Weights of a small transformer language model.
Size: 12 layers, width 320, 10 heads of 32 (5 for keys and values), MLP 640 ReGLU, vocabulary 2048.
Training: a variant of Muon for these matrices, 286M tokens.
MLP neurons of a small language model. Each row is named by its layer, matrix (gate and up: input weights) and neuron, and shows model dimensions 0-127. Each number is 500 + 50 x the weight over its row's rms, rounded and kept within 0 to 999. Numbers have three digits each. A neuron's up and down rows have the sign that makes its largest values positive.
A block is one neuron, or neurons of one layer that tend to fire together. After each block is what it responds to, as a language model described it from the Wikipedia text at the highest values.

L4.gate162:492537538465477530506559544457513489465532461548528446517412475518497580525617535448528539517490488512545584516503468434513501462519510471494428501622533497463485554454613577480475459436566499537534480470467535486466531482389494590552421605482491573539546578543549557431523458568505587551501396524516503504545532415555556516423533516501499546535527517534530601531552567513498539520403
L4.up162:468554465498535472468439478582537452574527580472534531527540411492435504513442478568442513545442565504529503487550549422539569458542503474515543507434541466494463539438494547494483481466538512404518551458468543493389547492626465548428450509546542412442522501573504564458428466591571535503459488524426581499533496417510563443450390475458573553502596483516420564409497436496512425580465
L4.gate246:507498494551536567501493530542393555440517533600567551510424546616422399556466578496552518533542487580571487403428448350346454486545303439431548538527440503450569513515532528555505426543600490424552521502475449509500584558404499514534455566496554545522463597543580529490509388505477501466570414539443488491362523542415509522495545498571473483497525537543481472492526551500504457492446
L4.up246:521566461464515472485420544423381532573519458539479427427538442559590463509496515520434486506444488565545589451434520534585397573512496428504501533524502465483481511479509536534505444544534537520501521529572479565473502427438542502524518521499537439483518449523481420495491561525450528466525426473535407541497494513565548474482407510508481504445481492428489545538509521562536476456524
L4.gate265:519483514403498565528448433564508498423460482529500571453494440459518471556493485473497445405443512447472560496526381537467412530468573507468459537479472532484520508368516497619457434555442468522482478477479511488550466488618542477501513447534495587591525447493565456581513555430538382541522403557554443563529414455448472478489517574416531558615440499477544490533423542519470383528426
L4.up265:553499663463550526451477505543501567490455470541498478449451497487495581478515481452479516550537453454435426531462524559484539354507565505467533493516529520431576539488462525531458577435499513479579486501519601475538399528449454584514552420512495494512446508517519532581590554542598501554503512557502498454502455528541548391491529452525437583515539596492539435419511509486525425464544
L4.gate307:488433491600473516455520440482495535536529528536486491469557500486458424541478463488476495478463421486492550495452466465467527562533451440531403477477515593543456607540444485500514473521445432520538484484458437528534576437518505441569572474489477567591395505526504568527519481481611410426425470533480466487527557496529457505494499445500536529464480465459452533520566543446502521477533
L4.up307:479530609468473583493546407515491483512492560525508457641477549479359437553520458494535518465516491513598443564466495486613477492445541480426528418477515534522483516421609572492558474502445462542582441467532548466497512523490394474547496510416448364522433442480452577522558432527550462520490484507431470475628500564463460474514487478508438511448424466575489536462497499456472620472557
L4.gate333:543491402515392512516558568558485547417531544438606504512417438475505547418554554516539474503421502537486477459551547469403563453482560542486478526507592518446498557481440479445475488506443493462456510531472462441523540400570484496534551593484487581534563542509521408561547538489498514510509530486505512541540480499412445458502502450431414555488491465556500458425486586646539461526510
L4.up333:498548515577533557419564479538404514520424523482522536597504457532576536526485516473457483460491546512464528484446573483462486546526524593552528516407504531425498535481529482499523370592571358500437565453517544401587540506588563480503460489458578539440504527545499476502474500586499481442535454536501497498422571470518499458505491548461568554491394538529533491560553545555533453556577
L4.gate533:563476473547538506561484489508514526516496572539557493410500540538427498579526514459532583608394451461618408553413493461501478459478495430462594450644594543532478553462504511498512404541564377497474540482475536442477540468509480470495545572462503449491462487382561480508515461537592522579486426478567543454474452513484603536559513465413526512392485500541600480457502526538631553530474
L4.up533:528543487470543474484566426489512526491553505458505552456546530532564649548512434658530420524523483426512491522509497581560516444555495514414449453471496529421415395524564459489559443429547494491546583544575519435550510558393596444515514507416528474519465494504605465542518491527445535444478480580502482462478502469481496424459576505533503592480422436478516561522417468558569541531467
L4.gate569:495542432519590540464442476453472536494555526504570487430490596545523484508504535519545481494612510550526449433443498517571411452453470504527510566545544486479507531493493502575502453534496513415442442537391477424457366530485545507593546501516507597563548566603525441539490389395494534505461532479594512484466546571522472396587439424460448525509556547453528590518473543532473569521476
L4.up569:488617547530490424497504447434498517496513642522438476518513510423536497455515492560522547528480462543520511559438441475493581454524404457525497596468573553528478553462527541558497480523452497407605495482460513460472486599511488481527587498555492560529473520494418456512404537484509554476386381505451491546601479496516578474522492430463586453438477470574507455516425526472499545539444
L4.gate593:414512517425520468555543462573464534555502468525531479487456502524472461486450478494467542479528531449430534542474558506552402450552490555527567547577569593467491422522443477435527507564570454559612502486389478594451454510479439416528530528519498422433534588497534521480556470546588476405492442470507434512440491533530464489441493540569498491492540545515460529468495357476566484390515
L4.up593:477479506469419471540592498516504518623494494569595532485437512482532543525472504475528380529514486518525494423511444486500548516516468546528581524521538443388490503531474514490468525430433469466477465419501509466471484506465433441541537510515545536571453450448420490479533507378509470456535541510446561519424621432469529494476569525419517395521495519567567494487447404510419526415465
Description: Mid-word subword pieces. Second or later subword pieces inside words split by the tokenizer, strongest on "ot" in shot (shot him, shot put, snapshot, film was shot), also Votes, Ballot, Yeovil.

L4.gate47:454523553467485510505484525533469537435497465601519476500597642598538498551473394455508519495542555492468559456580514484570423505551426394464605467421430521498439499474570576574651496524461460480548493529497469513488483508493455523508532573507426544455451518490501524490518505469405483523548431516482503560482444509493447428539476560443509533504553544542519463505515557374532520542509
L4.up47:486528538500475424416531521498449483474576546504541494493557564522388402469575538513525468445479623554616497470499508519567559640500563438490449586553464451520557512560577479517422580519474511451543511488501580483517627462556547517455499549480540507470514526538529501514573503514419514549454544506466448504547525493505497376503473554547519515505389439469463539441578526477487413430539
L4.gate85:491439552518508502507505510505490545477559486448435495475446527550517464451455476463586597495511594496548548425530390452433573560492578589425557383438389484434457504502491431496546552457558478454543529647601398454432560502589433570516573585556411514491454548523534483538455436491444515448571553534572528466447396419483511498546547543510432512484467482511535542455407482547498397525473
L4.up85:603552467537519549472473557554471531375503449488519438464591483541501441563463570474409492463515475488471665533504507376515501574516399460480502537527455493482517441453486404485537485509469487438479465486468506635444550544516501486562536501551559596562521482588505554607542503501532511472504539484532553578468437512453513510457540509518481507486530455453483503538485499546523395489443
L4.gate110:578493533486576554588424441512578582505517544528550492497557561518506470518440600462512501525521592548588502490521515476537413504587428397470519455447442524543495481524514493525564368541483448430448499536482536442470573467423497471456465515542472521490439506485498449474531508518544466483468462520538540577442456408587532440539377615544417549578508412517492493519502501484503503482419
L4.up110:448410502422543538473479480428591576432543515541484504403630452545598557553479494487464448475490511495540485454468523379512493419530446541570537560520418528545491482484546612546514451490486504421580444481508461616519492618465521458498553614538490538607507492504502502494483480454542480438331481603566497517468458482522553523449428559524516449533488545444529539512505477525550582553478
L4.gate202:501512471532447499440472437508528553462489530534477564550508556555518562459517508460449523502394609398506562500530507438449544549480492439492487574503483442489454449456428507503499532548520600497497512481503484557548559458396566428512504513459406554520505523484566505519451493496578620486511545539522582513532491523577463536495538536547434560495514490531534587483576423556533507484446
L4.up202:420498454484523515476483529528523549428566540537508463457529577481438510428441466499520533518550565487524516542542417407431475569508630585584434438499491451503500574463502516440536458487474475432473473487483451550437515469505528460452541521484508472488536371528580443420581406421407536542561521563460485563454515457489450490494411463490525524551570464532579453497528472506613402576492
L4.gate368:590481459506470503515499480484495501435517530497533501458492470508476586552453565536503544546528549478529496489511466447575465490564525439563539524512500502353545478561455378533483586551556510467593481428567491401504601484518507469439580527522477507488515545567508512456555521525534513459488497487493433520454483510440532470475456523483432517493493577468464533477477487583525600476492
L4.up368:489497513447531582502489480522439524432555464536509452547437420507506533453454500389503511492551479560490541490504521461464458552497493537442471419494461540414467513454579446502429464483569457513475495462542563500499453444565523518543526548504493516512505547632568527509546489563483457496501490446426550450484547561426489423409527511523481443557492578574504473447459519475563515486469
L4.gate510:470520481483556449569422533538534483451552465613553463518505470462544550472528537520378474533536554507496439493458433481572425511459454347539485503476497562494358559475509494521511555494487458449544395553492512506482443523518553507454623485512395574497572492533547504556494554540476464576544553520498426499499437562517460467546459539515570528487561511496547447485531406487456558474492
L4.up510:469563539572514510437509594483568496458578497547531490427538496320554495523495473476497547397463654605460504502470490405473437650527464584533566445421507494433500504548485478555559508460507439490483443469516528575519578483546590460468481457482437516583483548548486526524584489504495478590425493476511475456460477510527545450459437495509494561468486540520541507536568483497571622545474
L4.gate574:510425445530448578478599563474426529502507556412442486423467460570467438537470473531486501491503540490444525406563600462545494491435522517522602587500553523417501588487494454589533524481554421540563428526525589362439529552542483520481513427467476598451499545542491483527492559601506479484556522596571526594466456463543511493553519565484498531527548519556564481470547520441440516452444
L4.up574:570470340584516510471434560410437564463463587360511473522543448636592546485466453503532537480566604482512434513479516431434477559469474388496541606519450553548497539456471514503469496568456432526520399477582518474438495460463510454454520476596503610485508530511384401521584504542528520557522503493491523507475487440509507475502447574507490567497496487478501494494534579492557553545449
L4.gate630:472576484497524457490413394489577531463494491483481487588463443397496527443442527497543525442496554499458479504465501581481531550378479550533526508443500615482444555403522419512483438526457495459494519494456500447484561467536491492625519513579518460515479503474514519496503518521453532591483446462527479471641436391504537430512495503446502465546569495472467450469494524588546488552570
L4.up630:490569536543587529493444494528468480547437479506446587499568484486568541520440417468531506410462440521479441428523581560463467419399459453557559424474441602529544562438505512528542512530559569576470563419473437555494525474506488548565464555499580550427518476514499558543517574610512507524473473502490577444397481532453438507454491489530638527504515502508469530572528501459466502356449
Description: Final piece of place names. Word-final subword pieces that complete a split proper noun, mostly US states, cities and countries, such as Ohi-o, Baltimo-re, Atlan-ta.

L8.gate461:467415503571435505404590478512397469516401473461494473510621520409533467492427437521450521482401518508500512503573454539471541552521459480540507598521532490536527515480482489377437477448447550489546499498460487525517520463580457550514528492615570525490493487508497540505447510529505483557537436500461535510443450569525488405488562589464518539481528431516463454483415477557559467430477
L8.up461:486490443515508530445501522527469536510482523533490453526578504501444505483465402435594549527431545474462453457511516493501386515462535512573578510554410535535510478464368527583448547610420498494555420464404420471555546462569527508477500496521478531612518614512508542476481552480521448584527421518469561421578462461531456482520596536578591503477527505541422491530460499539560474537534
Description: Slot before main verb. Fires at the word just before an upcoming main verb, such as adverbs like briefly or later, auxiliaries like have or be, "to", and "who".

L7.gate60:459548385488467529555461585454518502531441549525470545551484541451431431467537498492507513458518427450508490500429470473605454435472524487502497512542510406544515572530494532572547525528389497488510507561425515428531449469439561561484562500445460417538475519529533475467494488548395552540500509419599540436459534490505565529531581545583599411570462539509525500476493529622549422455450
L7.up60:459618468502452569499459597507499521456487551521542484454565530516480496523478588551487497476571533471543475455451497466481455593452524448493508487544617481419602491498502490532556488446466478396500483475498518586437477587482549560496451440411562530567472516408535465478475505602558461585448435483519527479516589523495474423506486553584523529574513515482456453470561585415483473485523
L7.gate109:531608565520419458398557585564522502525468534430494452577538436513511560409479539571521485527554487399391524467588487487535403564482467511434470499466523500503470489525492546501453626460441590580522548520543498478629529537490592516457439443523470513463532473560558460482441418537463479446514483524527590501458472502471601509483432534488498518601575445504469522520480582534593475434509
L7.up109:578476566521545482487502484405545530578431471531513578409489520497579508512397474511485455596467512495446535422533474486505398492567522400552435593555593465433529574530491475516392574487470523564447486501530582547544520456457526517532531501508507526479554443429540475548539542539550477465505534440484470427400435458438463508541503606497521502519621498528429446518529472514558472484501
L7.gate155:506565527549523460461468527548649533580564481513502535405477472496468496536476485598505501482502562518539453373532474594501400507514574463524524527513521394621561529490461573548566528479397440498520423468527544557486601515467475512478413532484553569490523510444535451467562461507530532479540609484503471545509369471455567483379500474516549509456520460536433505499558539593516422481453
L7.up155:510546425464505485453467412477463531529437437644480524471539532450579433542454469543479473511521465526471556472466449495468637522484472510537598442428608550587478448500519540562522466485559493494565545532541519364482515456539509451503451450440562533485468485481570471542472563534462466448544513399553422457572512609508413622487519551441376456561531576551482542477494471597543483478493
L7.gate202:505481430493538537437517419514541474476514537669461518429525516481448608486468476465424417527477508506530577492542477515456499436507449547523468491503535543544448450484469493477411489513625538482446511536596538504442535474563481428468468506492504473564471467458507525474604545545523592528471502497463445521480548493456523443432465501453501557525568507420516494526537455468552416566501
L7.up202:559403486586431455491482517625485482457445486428445519542522593452517545449490502543427555472446495566549511486502570540475540494555490397467539514465500569467497420441513477457553449473495413559527500452584474497519526535463512451602537446555506489555482498417523511472482463496503502534510475559484550473563502492521413501534511542510462578594491502566491385451471531447378473612560
L7.gate207:543587526506477406551407472466488536445496576485479497355448492499501495577380546444506491432522549563612493494435521505568452566506577603499545465453567508500486452485447520468502551520584488532502541516521521512477518503396593493441542427668517428603561464582537479538395579477478549525535486467523524480522475476545506541455550489542523477483458565532460572474579471516429458411538
L7.up207:434552619449423391441533477506509526530527528502376478477436518503583461510480457512596512531375531527451524508484493575481488496494464463473524567593511510570559413489496459534545533374607463429558532449400439561618475498488540522500494372448579425532471579531498441432499472596531489520450511534537501483453488463554542500440497479441512485490493445587517483573421602540591421488595
L7.gate230:544517432482478506533443462493620497486492487513475571497428543476533486491567454531574513495530461539553517451406519525490454558465435587555443520521488502536394465483513587429529485418651477461482518489443535411499483530422457505517508495403601443559511484530526511418480479567533459574588481527477535543515471558465529564514521453537448409522537546512398529520553531449488522494556
L7.up230:566534555444504593550536544568537482515581433503533409564499477423508483477589498571449528426448461376583503562579496547451512377611466400484556474435548449463516435532518525479586461422487527489535524522451514531473508527425424546391520567402553553494539563514498475506491507438498604521530561578536518491521466444471546453505457534520552560523461422501501461532439464547474609369604
L7.gate365:467516497452420522505469452494532481454544527456454443450555462522479522529594586449494527463513488533502455546452456468507554468480471398487493556548537572522445454385501526479514449514498404436528550502503453481481489514494470523506496414501499513519544543439455458397479520495462481472436495436486512432505541494447481470589530451456518574469518488505501403494464477536508451486535
L7.up365:486545557458504542473474563596500443529571533527518460566462586539562484569550423479540446562491422476538532508486539473510458500481419546484527508506477421493506420484540479430477514441515443514559501606427522459494404532513464598482471520410496452548564527487534535511518433501512559440422532478553450525496561521524444443551524487494555481555418486445514479496428470437538458622543
L7.gate510:538453506404457519561526560510541448526485536447568529566532489482574478441484528490456515514560491495594533433425560513470475548511445479533533478559472426551451454513414563520402477484498459527460597572552455532542551476501448597491519527520419539443503487482509465539503596518569494474456483565446583524523575492420476473495430437546464523475569583488553442450460534531541375573467
L7.up510:466569531516417494511499457490546358385497504568437575487472409460534561579566562528522499479396561590587473519496434451484430531479487530489490489477558489508543492495491564553600473543438386468505462511497488452476493506457508530444489491418480584611570525484536538540510471530455594490544461460400438463571521497534612436515416430537513489429506519468503435397476463504628371488440
Description: Mid-word fragments in headers. Word-piece tokens inside a split word, strongest on "ot" of "Votes" in election-result table headers, also section headings and words like Cent-ur-y, Massachus-et-ts.

L8.gate171:482500464544517555472508462562394356508499526494590460435588484547423561420549504486449608498544535492456500475501467609453564448534438507429540460493501547498481470557429556522561553467571440455415485564451401503502388559503511460445503494410474469473430464566470575548550527527530572550440439509529491434628517476540457583550481463479471519463437464553506545496486511461515524564483
L8.up171:428588488525505434526463421546517537401473561462536491434629498520471464509491486506472533553413607577471535398501498536536470503507459420485525495468467528479497534533550516503555507475499513530550500540493439501442436500479480484518550527524462503484370461456511545508503450429386456444410542505550402495439556521578455523426469460466495487537547539518465416535509564525529439483508
Description: Final piece of names. Last subword piece that completes a multi-token proper name, mostly places, people or institutions, often just before a comma or table pipe: Bordeau-x, Braintre-e, Lafayet-te, Renoir's Augus-te.

L7.gate86:418472478517454502485435507497534461488401448486396577480590487459412487415491422490484529452460474527514487595644466481478500579500517528589508447494555540484429375473454499481448550451519512509572429520434544556473494444577583589476556511567496547489492452482462548509504456510490450560583519477421511557556601523439538493556415630448485396484507501549552508467397542474377495491477
L7.up86:494442500594461578546559485388444492548473444477555524422535516474465512489453466573490492481456550510536471459465525478484554536499597449526486512540493542603563443401445497451507482469532513437477499477486532546591571494586513518419471551599541443545367512476472490587583567526540439371526434580504539585521433486548502439593526576522473533500506408625460468544488458528451461534483
L7.gate92:576508484531469522490466470390512401521483469447494586416618504524532500429499580496479608514495552508415534488556543599478456466519536461463502444538467546528530424467415435491491486437514570516472534491425482571455494469467555530495501580508491575523522519388487534469518605535523481471441449539528517516540504479560468513504492538528520429417538424552475509544381615565483521518566
L7.up92:509430514493450575455440511376519492529451492437459571431530500419515434561487539474493552399442464562503520483462542653486510483564460446499472506443549571498496534491479480452443471540474494483581506479491506540436471508474561503408417570416572476496596561420499512514507462533504503469498497608503482569478513562533541516510482472491387407458486484577439559485462589449558522442511
L7.gate156:482403376507380527514470480506494438478489433586425522467499507465586440591427449417492381519523519507488540490517427569516553456467509464528530447419512567490563462408413524446547460554557490468523501491539614486432530470428565509604531506553482591504540464440429540502510497509488451453624473544470499516432473513508562456531399463467527471483458442570519459483529510527485491505443
L7.up156:494527434553530560484501419584445518468539486406447570560504432422562537522513531496463464546492566532481499520492489463484462461534477495529470482539488484484454475497502573424511397553569483507487566496527491516508593516448501579545498467553498409485589424488404532518500421499551535545573508627500397510460481519535556474535495495595530409454503453569538482516581468520536468490511
L7.gate215:531476497476524470469503501543486460475498499502537528500537501590461461520450494534438499442443470466522440532542551523578462518472569477487489529563393467505486442489582493492395593401454470530535474531483501468460468501522408492480469515480523608479450412491504427496539505463590410426619574506454523549507489418449534484576522489556516437504514468478459535457453558544405427478534
L7.up215:540494470528524464518575469557469533496441575489480569548516508497408540465526501551485416466405495503501447448574455525440482470499492608424372463476509503434494505424502561564467575458497490422468442568477522541508492462492541513537562512502510410471424525529525499464451478499529426450540549485528542581559507581541456331537536479511358532563597512582469539542488556511487501516589
L7.gate288:502560551486470518440555541410517563540420580499530469461517542506363403572433489531586558546436484446464537448455499545557410472455453418524457643502535419499520488485508472461576504505421524485537447519510498548436481452403563514537547515527485607511367481454473579525412554606509406598505490547524481524556479575613466568530563514578513452500488505561441510491447471535457407395466
L7.up288:451555568507496494440467522547467487514505640554631458409502448526474453512458509545440481523512486464492450442511504546522568496581503494458506533457490467515554462416494410498502548423527446512632522516564461452451511515529576518493536433446407527404486537494468460498506452504576460448560486508451512470540515469443513514407532380535486505514503553458445498528442454566545524480576
L7.gate391:575488370508521422590440449480418548451471520500481500439619518487545493483486432583552470573495544459456601506569550435511530628520430456493565587422496455495439454526503524452436503499493387484570489486504507496496449433439421602510426437582515545453502545458443585536515488478503488495531465444576526447466476526507446424476588550495473444410447476514508578530504485548464555589569
L7.up391:449482480529498507422502489462488460481483558544433540451480446473485462491574626540477560522510486451513498477538478567565558439543627562456507499532428589523506480531542497533498491579451501558398518528436460518461440461487495443435475500564448419504560391463563478482530462425574487424427583505539598512560464433424534463468578407433572475454494534556466463490547550501561562475464
L7.gate441:592526524473426401474429460494481469568530555456512450525528419463538499540452541381474501496396483487577413478545442399474476496521510402575502507521468540482544516458468522495512512436483471552515571608477561443479411439503521578483338500509510568466479509415488480486458477583524496572512574602522577536583414565492460491507494452530516496426532550494477547453506550531511513543522
L7.up441:593511557515460510445457501449565461540487473429500454463490485549429478468496472524405406507560493563557429458477417578340483556560507433517532518395509442519594476523483497588505542482560535481518505461478480523483541482452495502506456579482452577437493556488492518512454530518524504593470512473601490516492473421440539511504464565441432549431546478476523446507483470477492579505415
L7.gate543:605442501452436553550520497463516519466575446482447491437496567520530552535419469441477480450555598423586487509458452509595557593463575422551507477481508535512529538553485423472521529487472511586465498554518515568524534512490528517572493451471539501490543605547474520516464500602469530452502508446539431490490430445548484484481442462480415456453542500486477453532493443507488461523503
L7.up543:459492504511538471564523539494550503569482602502532539488508606549467558519547467522470435394544455460557644416575565596542542394438461499491416431519433459547521552513482476453500471562519486496414596581518419530501626440481488538465600477464427575438481513549486516523469567428452534469509520464520570573417490503529517437441489499536425518507489508456526557489507464556573519491498
Description: Verb-introducing "to"/"cannot". Infinitive "to" or the "-ot" of cannot, just before a bare verb, after ability or willingness words, e.g. unable to, refusing to, cannot be.

L7.gate71:510544497562448412584433486530479460496536552557510493437458522498564474535406547483548423395477567431562520438543498524603411434532505526429465409542420515478512455579547543536491518487410400520517494506516402468498543560523550488518505523521372478471481445453497435570545487550491512448528516627447497497460568497536528465563487572450511489421554452536529514529442552500516508396471
L7.up71:392515496514431518446504574539540504502576467470522462418500517441536366452489492509610402574456543539433511495588428441519444444500494407564584503493447472441489492462529442540500467491461587483501496490512494507633510538527553460590524460524522562505487475481562527504546475502508553524425430423452564445411526542445461598512479567484505539505522545533532477441425537549426460437438
L7.gate94:425466635499558515372531456508502535492514515529481423490496593485542438495494509413536495533530542437501469471486505470497523496550478502432585387621487527512532507520539469478495474484507547534470468513489433568602480505553532563518596531558623425428493520528505492626469537466542476420482516538516481430452525403557528575456453502565468532465507494485504494584470579486456571412471
L7.up94:458477600557416511503533448494600594566520499511461394446498574420479535434531467398458541469493502506596532529584436480468523489481551457531488557475491473490427528551518508565478479532422427479521436526470475562512469563478435457547537505527530468506570550536463564478529472471576505453445497506470474531508513582477512465598432392532498476517573454504514559522528507588488536506452
L7.gate105:506585464443540556563436542550467514554471603479510537498441555452441458523549426519404452533476545456492520460469475467596492427574487489547505486473458565468513426520509506466429511587446532458503498490441569362478533655564472497416504484441474515494380536474398473518547451515525461546465431371482527447433478484460479563455577510554539442513578579482506447497403542613536503605436
L7.up105:596485449467463476462458487557529464531460576436414519425417628636457464494442526430451446473471456441471502461561452563515403471516509496494408442477414512512488570459501451489442497512540495499512481412546522392489501534521482431522615464588551511516463508509502411501450449551490409417454438497436390544469527542419482382509553620529520550504431488494626496525425516475491458496472
L7.gate205:494506410431442499560551563502571566593513481499493498436489509498522482465521558571528527507477572425562475420560543470483480457550492393435488484508457535442538535567617549464570626563467484502609612538479509501517415454565625468575583474482479419472569523489539530484505440566478490454514516537536488578509497566459511511498450426522528517454488516486419466554570520441499525592447
L7.up205:498453565598520539564506513509550560482490512525528513469424462509565504518475516466575625550448492555537519535474485480453423429461480460562541441523482520531513454447515452496557532534467499431566463479580494580427483513597491536494468490469437509531562459562510620569538486476447465563460449488503560581551538382540602605525545470452471541438565528540541477515522531642457538463490
L7.gate229:474572480576447578519510464533453459407503511497449463425559543523427502553472445483528491470537576437446577433595507463500437477537454470513440441548497415506446488540508454412565602527603527472455473578500551542479457540639487530493538415524497499483477456439509530505612480633519545561508456536475447518436523433508477522513441438549468472500502537598399430550480465535550480514383
L7.up229:420559519525410474462575470546546498506539456594549570463497491588433483556514472543497451507497569553466499562570503496429457497581507516493501632525486528519569542459507570535526484513544514390554519544495474512488488448507490529450541479427521492589445538450513499525507451535513502403464432489524498559484496561567476485499536488530497582494499487567472485448557619491510482503428
L7.gate413:403586532487544356587443447387480435535547410462485426566504575485502416467499478466533439508563464506518524493473476519468443491486514417574514581532419384508494513375536553561490476579512518512443461489406483448540468508443500488541524486555426441494455448471553499532557545494492430423514412383503447563500546497505544501515510527459467409477447566472509603402476499527517546537382
L7.up413:530436477536484467411512562444522431443454545526510453482499537554491492582537474436503532527553526501443620523447478464544544472480469528456456449457467522522487510525526545544469429435547497479505488487511411533419495550454524520498526464545472384490596511484483587460500475530496526469465474534458512489468473491468495517565444520559587479439484593590466414560481458532461442553493
L7.gate437:476536531556485521498481542517444510433616533648495465454498501514601459519534562486606513526587563477547458470604447432407536535494499491451452524461532513531546543562522498396445616459542526536517510532475580570517479532661541477401466520529554519521488448580521484557543427521556555519578472483462487534460498469536516524487515510467434443506508504503452467503482523513582531545514
L7.up437:455459478503515475481512502539491613578555541454528476493442508490496464500381464465509568468454551418511470468568547453466514490518551482497527502462545568462557536477417603519473501454568481386505481584523480501420449422468499390525543536526564457390551513455561532582519506525507579499572563474540505536523537449507522510538419515532596412464442458440600385571473498486473458550451
L7.gate569:548528559486499492566570370512535544474476464507566507516557427482582424516547498543425482416570541533542554459537518543511505535514524492572458500503543558451464410540555429446539429464426512458580567510528558542470604479558501446431516417525566494580541415546485559535458374464566434404553525602461522557485515529471418469453541581444406392520470514457507486539512479433517583501478
L7.up569:514469522604519518538497502484468503510514500531389488463548507580498440526603536441494444496400468534590573527486415495485515487527426509486400569495490476559518657495427489465565531492501534563491542476544514523454520594491487564407493541477494485519475547475411548614500460574538517519474538479525572432454545437544458487405599496474446505481484495517529536498536500448530532507486
Description: City-name completing pieces. Final word pieces that complete split place names, mostly US cities with sports teams, such as Chica-go, Kans-as City, Milwauke-e, Bos-ton.

L4.gate48:411526559462439465525476467557406550545483512427520564536527572442525561468532468485492529606546477589527432370522511548501517562539466433529554631455481635535446488421459512464510472538523402502496493465418429468487517477477519439518522450505547425461441507470520514554453490475442511501500509523482439533462532456499452523524544443401593498442512471646523506579393549558488530481476
L4.up48:474576484529504586438509545486482384489442430469535528412525460434456522441519394490460532487478474530512473489550489486458562503415516466526546486486401549538511567419465484505415486511605458523469598532545468511417499455519446488418545447472453454440528483458479519516529417417609562585536524437412584500567496516568529485604530529530534509439478498531436475571449436546493553499423
L4.gate52:423488583519519503451557514561406548482412635496415604399445490479458500596485543465442498490510582505525510468456470526589501509473536520564484415518483556561435482596481453509565502422530491424368529543435474501410501454456496465489506410499462496394507505410449522484507483460387472493475458504469494520408514458509459448525460419511485533576519439535548556452509511507531561498475
L4.up52:420409505453509440476445444442515518481432480433485536459523518549480560538448478526512530444463498545485512530522423419563523474401414560529495540436502498536587494503502458559567439394415422527491512485517482521515569425566461487534435523458469476491474583484517559457595481471526515496475635500506519477462410541477556461493501531447524369477518518531407447561481517465563545443599
L4.gate272:439511567497511536445465477465586574470364554545402523521408525443551504462399477517462517431582503468501476452473461549488443510476488522429597549461497525453491466586604441425467538497508496464439456458581505499471571583453562486485517604520527434507590565441526545444507452624483455463454539512478518451409530424493509468453544527533419530484559504552584393467534553498515528459445
L4.up272:483514517456530483511472549425434489523495556534553532549595575498571593558479555598434537546560446558464470578498514411474527513432478493475544555507455428525458595546547529432421549455480566510535590540538640483575576442530602478463507504481415525562536516524515479516457465440392542626555486602404483459569479434461578463479527485514545571491556423531489420426433475543407514551473
L4.gate284:519527460477556532560518539484566634551511552531420612496489554472538573494495497465423421633373507583391530467448526426505509518477542470535457481443528462471614515500543513469513512447464430467486471515493514415488481524431562564506549529539508577590447492490483460590465540562540566518622462420452503468543449389534511494504484498500509509418481473557526441488458527429404450508473
L4.up284:536476524498559477476448575540479431418523481485482464521511429516538456538546499579501495494525520454561505521481386468487538528538455424393442480509479525518380568489469477473480507523552529553523471532472464450464439434497446528449444435434542488511398571567463529582510540521546425495462476565466559493503440542465491473543542535521514502537429551438501524523460611525433524410632
L4.gate380:590584497497485497535531429476514427526459583493437467519498564537543588487566511627442562457465530514516403478576425439489512519458492454550523547429478522522468515523597532484423480527468518528547445413401455533569434535532487475496457505454483536516595563481456511463479455389555454568537479568483519466470473471578538496425575466547519530503475468527506474477499451470498512517532
L4.up380:547530463489452498506484525431455563474531543487548526446514456514502563440485538424552524539453473507442497423523471391499494412477507545529524578486490497517389509515556523493432554449506514506474507417522435550469480534505531485504551504532475492567473469473526631442515452570523507562487518530523497622575507456479443440511506426508553488468471420521581458501416565544560473449519
L4.gate464:490490413441463467591532394523391473473514518563429460555469533520501514561458499550496654429495572558379475460499580427477443540550427565535569523404485501481523483393428577450475503548468478507510510519413433408468529542456557535446442521533499566446422448548503540465474603480437518480483503538531497482547436474446490605531530512425489529553521494487496549531535482509530579531522
L4.up464:536535437552458562477545459404467506484541450403450527534484490434477423507478496540480461513425499563593573490500494518572498476540493405596576585580502533447514488550537384523465461567539533493546616432534518522453504584478495525549537464512469480417447435476451479512486569477486572531453427554421373430573405499533459542519524406476539594463493536505453508463484588474549521546499
L4.gate546:561477652454411557504473555466498499577568553458490523503637431497504553528421548495487549436411523471479514506500540491525607571477441514543467480455464547493434476511420458491465427490551515552532541496497517439452449529511499581512513489484507497459474545616586501611526463473533503454466473468429433396572487578527438590539488503580434542488543494553449491462521490476536555435512
L4.up546:484504538498414491526405431486448360512441544524435549435406429479474442441564596515510466428496540506551427368418450432548461581515506402536424641507492479492495510495473549444429512546453519512493562402503422571471465447501500434543478534483513585520534481543461437419474528464491421508540531540505523547505431574473492459393492477602491444478555518440497550455456498486513514545539
L4.gate564:456411569492498479502411478446508542506551499516420529549521485466498454481530391528439496491507501593519488527440468530427566453499384452443395593512506537401450516491495506499532473494490527525565547419512503492518462511453451529579600463540454445485547555420446560636532461538515493523386449509481565488534457508596617445443448477607498509458484417546512484440529558513478507421529
L4.up564:394490455445522531460423457396456515451493511576477636581566530407403512524471422449496639439487379516484462498501560454518552466475444430553481549464480579454501580588545437498532482529504492455511555480595547465479494534466529445563480545524495471504485519473386493611525447487506554532382472582479558420566482509545504468548446465546494390509526459492509524470536528514547427497574
Description: Mid-word continuation fragments. Second pieces of words split into subword tokens, as in N+ot in Notable alumni headings, Ho+t in Billboard Hot, almo+st; sometimes whole words such as not or most.